{"norm_eps": 1e-06, "init_std_o": 0.0, "grad_clip": 1.0}
MLP neurons of a small language model. Each row is named by its layer, matrix (up: input weights; down: output weights) and neuron, and shows model dimensions 16-111. Each number is 50 + 12 x the weight over its row's rms, rounded and kept within 0 to 99.
Before each neuron's rows, "fires in" lists the words (lower case) most often at its 100 highest values on Wikipedia text that the model never trained on. A number after a token or word is its count.

fires in: "there" 28, "only" 20, "briefly" 6
L2.up705:52 50 44 50 43 53 63 39 48 61 48 69 69 40 27 36 53 54 43 56 66 69 50 59 53 56 57 65 51 44 41 47 49 45 67 64 55 43 65 54 66 51 68 45 58 65 44 50 49 48 58 42 63 46 59 75 58 72 64 52 61 43 29 64 46 53 62 40 56 54 40 69 41 53 48 34 41 47 40 64 42 49 53 60 44 46 71 56 30 42 36 47 54 39 64 42
L2.down705:52 49 37 52 41 48 76 57 61 49 53 63 35 35 51 73 41 38 50 41 62 46 50 52 47 80 48 38 51 48 57 43 15 48 61 37 47 52 42 54 62 70 57 50 37 39 43 36 60 55 38 39 45 42 29 45 43 38 34 52 47 63 71 39 38 58 31 50 36 63 63 43 54 64 70 53 44 61 55 60 57 49 43 52 67 58 53 37 59 87 68 88 42 47 56 60

fires in: "one" 31, "number" 18, "1" 11, "people" 7, "others" 6
L6.up688:28 48 51 36 46 57 58 47 68 56 40 74 40 67 68 51 49 34 57 55 57 33 38 37 40 53 57 43 53 40 54 57 49 51 57 56 56 47 65 41 34 67 38 47 27 44 55 43 67 61 30 67 37 31 56 42 33 51 61 67 56 61 43 61 36 43 36 34 41 43 35 25 47 61 28 69 45 70 65 29 79 48 36 52 50 60 45 30 50 58 55 55 57 50 61 39
L6.down688:54 52 25 47 52 50 36 25 47 65 61 63 39 75 22 47 42 37 54 56 30 56 50 40 56 47 55 40 41 31 75 67 61 55 52 56 57 74 62 55 51 56 48 28 33 47 57 39 52 56 46 62 59 44 58 47 43 42 44 53 56 40 63 61 45 70 61 43 64 41 70 43 68 47 62 57 18 57 43 41 83 60 44 57 48 38 50 51 55 40 38 25 61 28 53 55

fires in: "most" 19, "awards" 9, "critics" 7, "award" 6, "festival" 5, "best" 4
L8.up52:59 35 62 33 33 57 50 50 43 67 43 50 31 18 39 55 67 53 60 69 53 40 40 54 54 56 52 49 63 52 39 45 47 44 45 54 71 49 43 70 67 56 56 72 30 50 56 49 69 40 48 41 49 54 45 49 46 36 45 69 43 45 40 52 45 42 30 80 47 55 46 73 34 48 34 48 57 63 58 46 76 37 86 72 57 66 48 40 49 55 40 64 61 54 53 53
L8.down52:64 38 33 73 47 38 59 62 52 42 63 46 53 42 69 57 29 39 37 57 55 40 52 49 61 47 48 67 50 34 68 60 42 33 47 47 43 26 39 43 36 62 43 58 56 63 41 50 51 36 65 63 49 62 55 61 29 55 63 45 39 46 38 45 51 60 39 46 27 75 48 31 40 57 53 72 50 68 66 56 20 41 49 46 44 35 56 59 36 51 39 34 60 58 51 34

fires in: "had" 40, "have" 15, "has" 14, "not" 4
L13.up339:53 46 39 21 52 26 62 43 76 63 47 45 59 56 40 67 49 65 35 39 47 49 33 75 43 53 66 55 55 85 36 51 27 12 45 47 60 58 45 29 59 38 77 46 26 50 61 53 56 72 48 45 42 50 60 45 65 50 46 66 54 42 72 40 56 31 52 63 57 59 52 59 60 54 53 49 53 64 43 39 44 41 40 30 24 58 50 44 37 43 61 73 43 58 43 39
L13.down339:63 62 74 43 72 59 31 58 35 37 48 64 54 54 47 43 54 62 46 28 72 48 38 38 48 52 55 70 27 40 34 63 63 49 38 58 42 37 43 50 31 70 55 49 48 38 49 60 45 50 34 40 41 37 49 51 59 40 58 35 35 37 41 56 45 63 38 76 55 41 69 50 51 33 42 48 54 40 52 50 29 62 57 59 26 40 46 53 46 62 28 44 37 37 52 29

fires in: "war" 40, "time" 11, "season" 11, "men" 4
L6.up59:61 66 44 33 46 52 52 36 34 69 42 56 76 48 62 51 49 48 63 61 54 53 34 57 56 63 46 54 51 34 48 40 51 55 56 25 56 56 48 41 43 54 50 52 33 45 29 42 57 43 58 45 44 54 47 40 73 51 48 62 63 42 63 46 71 45 63 61 28 69 69 54 38 49 44 51 38 42 52 27 57 52 49 59 52 39 61 68 53 65 47 53 45 70 48 66
L6.down59:48 50 44 41 68 37 44 40 33 52 62 52 42 39 47 43 54 56 36 51 53 42 66 58 63 31 60 54 53 53 44 41 72 33 62 36 46 25 50 68 27 38 47 37 42 49 57 62 62 47 52 24 59 23 37 56 46 54 44 45 40 48 43 43 57 39 38 69 45 59 66 47 49 45 45 41 41 55 54 53 69 70 53 35 77 45 50 57 61 79 74 50 47 41 66 59

fires in: "out" 32, "in" 8, "mi" 6, "home" 5
L8.up445:45 56 36 70 52 38 39 68 55 46 60 45 57 55 46 59 69 54 69 38 65 39 56 45 50 57 45 60 42 63 42 68 23 52 66 36 51 42 44 65 45 43 47 50 34 46 44 56 36 50 46 52 49 52 43 45 45 49 46 53 59 62 48 63 41 73 26 47 51 41 54 46 64 31 30 28 66 49 47 53 55 33 53 44 65 48 39 32 52 59 24 69 61 72 56 23
L8.down445:54 42 40 59 79 79 41 56 24 27 36 43 62 61 40 46 34 68 51 61 53 46 54 54 60 36 36 53 53 54 49 67 40 31 49 41 49 64 43 47 25 63 47 62 36 45 66 63 39 50 62 79 37 30 48 48 69 34 48 29 39 51 51 42 69 66 51 40 42 54 32 49 64 74 67 62 44 57 50 24 55 52 55 34 38 53 55 42 50 47 51 29 46 37 32 51

fires in: "also" 45, "place" 10
L2.up689:37 52 45 38 60 40 62 58 55 44 36 68 94 56 57 49 61 49 64 45 46 46 48 52 55 35 65 52 66 65 51 51 42 46 61 64 40 47 36 41 51 33 52 58 57 58 48 31 45 51 64 52 45 50 45 68 52 64 43 45 57 55 46 68 43 28 52 48 56 24 65 53 37 59 33 65 52 54 51 50 46 39 42 50 50 39 60 37 64 33 32 50 57 46 60 39
L2.down689:55 63 45 32 43 53 49 55 28 30 53 56 35 39 48 41 44 62 39 61 57 57 49 50 17 99 53 64 45 28 49 39 38 55 57 40 68 54 54 62 36 63 44 67 43 59 33 41 44 65 41 47 57 66 63 38 45 36 43 44 39 55 54 60 41 49 59 59 48 43 49 49 45 47 64 52 46 58 62 46 48 62 38 55 71 61 36 46 28 51 52 68 36 42 40 43

fires in: "such" 29, "well" 17, "controversy" 4, "white" 4
L2.up135:38 64 58 48 38 40 52 47 43 59 46 52 59 25 48 47 44 40 54 42 53 41 53 34 44 51 54 40 68 54 73 57 49 71 28 48 30 47 51 38 48 41 53 40 35 36 45 20 40 60 69 48 48 18 45 47 77 43 71 55 47 49 42 51 60 82 82 54 25 47 64 46 48 33 48 58 75 59 44 44 48 51 34 63 45 45 35 46 58 50 39 52 57 42 50 35
L2.down135:45 50 48 59 29 53 73 52 61 63 52 60 59 58 40 63 50 35 51 56 59 33 40 47 56 56 63 49 58 52 56 68 35 62 54 50 58 60 64 27 72 52 68 52 32 57 36 40 51 42 48 59 52 39 50 38 46 54 53 64 65 47 40 34 69 49 41 52 67 43 56 55 49 41 36 37 56 26 37 49 54 51 44 25 43 63 58 42 30 54 42 99 39 45 51 68

fires in: "career" 38, "year" 13, "president" 7, "mayor" 4
L4.up738:54 41 54 30 33 51 50 52 51 75 39 72 49 44 52 52 66 50 57 58 54 50 49 76 38 47 56 53 45 51 39 31 41 51 41 44 56 51 38 49 56 35 47 45 60 38 70 49 56 53 35 59 34 73 63 30 45 62 42 35 42 43 54 35 47 42 43 55 47 45 64 45 47 22 53 49 71 68 32 53 54 38 49 28 55 48 49 55 43 52 59 58 61 44 59 51
L4.down738:48 58 56 38 75 57 64 71 29 34 35 62 62 50 64 22 53 66 66 49 58 40 33 50 39 49 54 52 44 38 46 42 17 55 63 40 61 53 45 46 60 31 43 45 75 31 46 32 28 43 38 73 21 40 37 23 37 44 59 60 41 46 46 55 55 48 43 51 49 33 48 42 82 55 60 30 55 37 31 67 51 57 48 42 48 45 52 54 22 53 63 60 41 36 48 55

fires in: "to" 26, "eventually" 7, "120" 5, "fully" 4, "almost" 4, "not" 4
L4.up434:52 48 60 45 40 28 50 70 64 51 53 51 36 51 64 44 49 46 24 57 61 28 24 36 39 38 52 58 71 52 46 53 31 52 69 53 29 52 44 55 46 52 54 58 32 47 55 26 49 55 47 56 50 64 59 55 47 30 47 71 60 59 51 50 41 41 40 45 40 52 55 63 34 61 39 50 41 42 27 33 49 46 59 45 33 48 61 64 31 53 64 58 67 77 57 69
L4.down434:42 28 40 54 67 36 50 61 55 32 48 46 69 55 39 51 48 45 53 49 61 51 44 50 48 59 41 55 50 51 37 64 42 34 49 61 57 41 44 61 71 42 48 48 54 38 53 52 49 45 50 59 53 48 31 49 57 42 37 47 69 49 57 43 63 53 55 60 47 51 41 41 35 61 55 40 59 39 59 61 54 21 56 60 54 30 59 52 26 38 47 36 49 34 61 58

fires in: "it" 56, "and" 8, "band" 6, "chart" 4
L12.up206:52 61 31 44 41 43 40 47 34 39 49 47 62 47 49 60 54 18 46 65 57 42 43 60 28 39 31 65 48 50 45 27 40 53 56 14 42 41 23 32 59 40 63 54 43 68 38 81 44 57 41 57 54 48 56 42 55 43 60 52 52 53 56 57 41 57 32 44 44 38 64 57 47 44 43 40 64 63 20 32 56 54 37 38 44 59 55 61 54 61 44 51 59 49 70 44
L12.down206:44 50 49 78 45 45 47 54 30 35 36 61 44 51 82 25 37 70 51 48 36 61 41 70 54 44 53 58 55 64 44 70 54 66 51 65 26 68 58 37 45 70 47 45 64 47 50 30 39 52 59 54 46 58 46 41 39 53 38 53 46 48 59 42 30 71 41 54 46 70 60 38 32 38 66 62 60 45 60 51 63 51 45 59 55 42 38 26 72 49 55 71 64 44 67 36

fires in: "it" 31, "what" 20, "concert" 4
L6.up577:46 42 55 16 31 48 73 51 40 54 34 55 61 47 46 52 44 53 59 34 36 61 55 62 49 65 38 76 54 37 46 31 46 48 46 43 27 48 41 48 41 50 48 48 72 44 61 53 50 39 47 41 41 36 53 34 41 55 67 42 55 39 54 54 68 56 47 38 61 54 49 40 39 49 51 35 75 47 37 58 70 53 65 48 65 40 53 69 59 59 61 63 39 39 62 28
L6.down577:43 47 38 30 54 46 50 51 42 56 64 61 29 42 48 50 44 46 50 33 70 81 60 57 69 43 27 38 41 48 34 40 56 45 48 51 66 32 34 60 38 42 71 28 54 39 57 37 39 65 72 34 35 41 43 53 53 46 47 52 42 59 61 47 68 70 73 46 51 45 31 57 52 55 60 60 52 50 25 69 60 45 34 59 54 53 62 59 47 61 55 43 43 47 38 62

fires in: "of" 40, "sports" 6, "songs" 6, "sportster" 5, "news" 4, "things" 4
L4.up279:61 69 56 39 52 45 44 57 47 67 37 52 57 52 62 27 78 56 49 64 41 51 57 62 42 52 48 64 64 60 78 25 32 63 51 32 48 36 22 56 65 58 40 39 69 44 51 64 44 50 46 30 28 47 39 50 73 40 64 42 43 56 54 51 39 39 51 58 58 44 64 47 63 60 52 50 56 67 28 46 55 32 44 55 80 50 50 57 44 53 41 65 46 64 57 27
L4.down279:47 34 41 66 44 64 35 39 47 51 46 67 61 44 33 67 40 40 63 64 27 41 31 43 40 46 45 42 26 65 58 55 61 44 74 43 66 42 52 46 56 54 57 41 59 42 60 33 42 61 54 52 59 46 50 53 59 64 49 41 40 52 42 57 71 33 25 48 68 35 70 52 56 49 51 66 42 40 69 45 31 52 64 45 44 55 58 23 44 50 31 45 60 64 60 63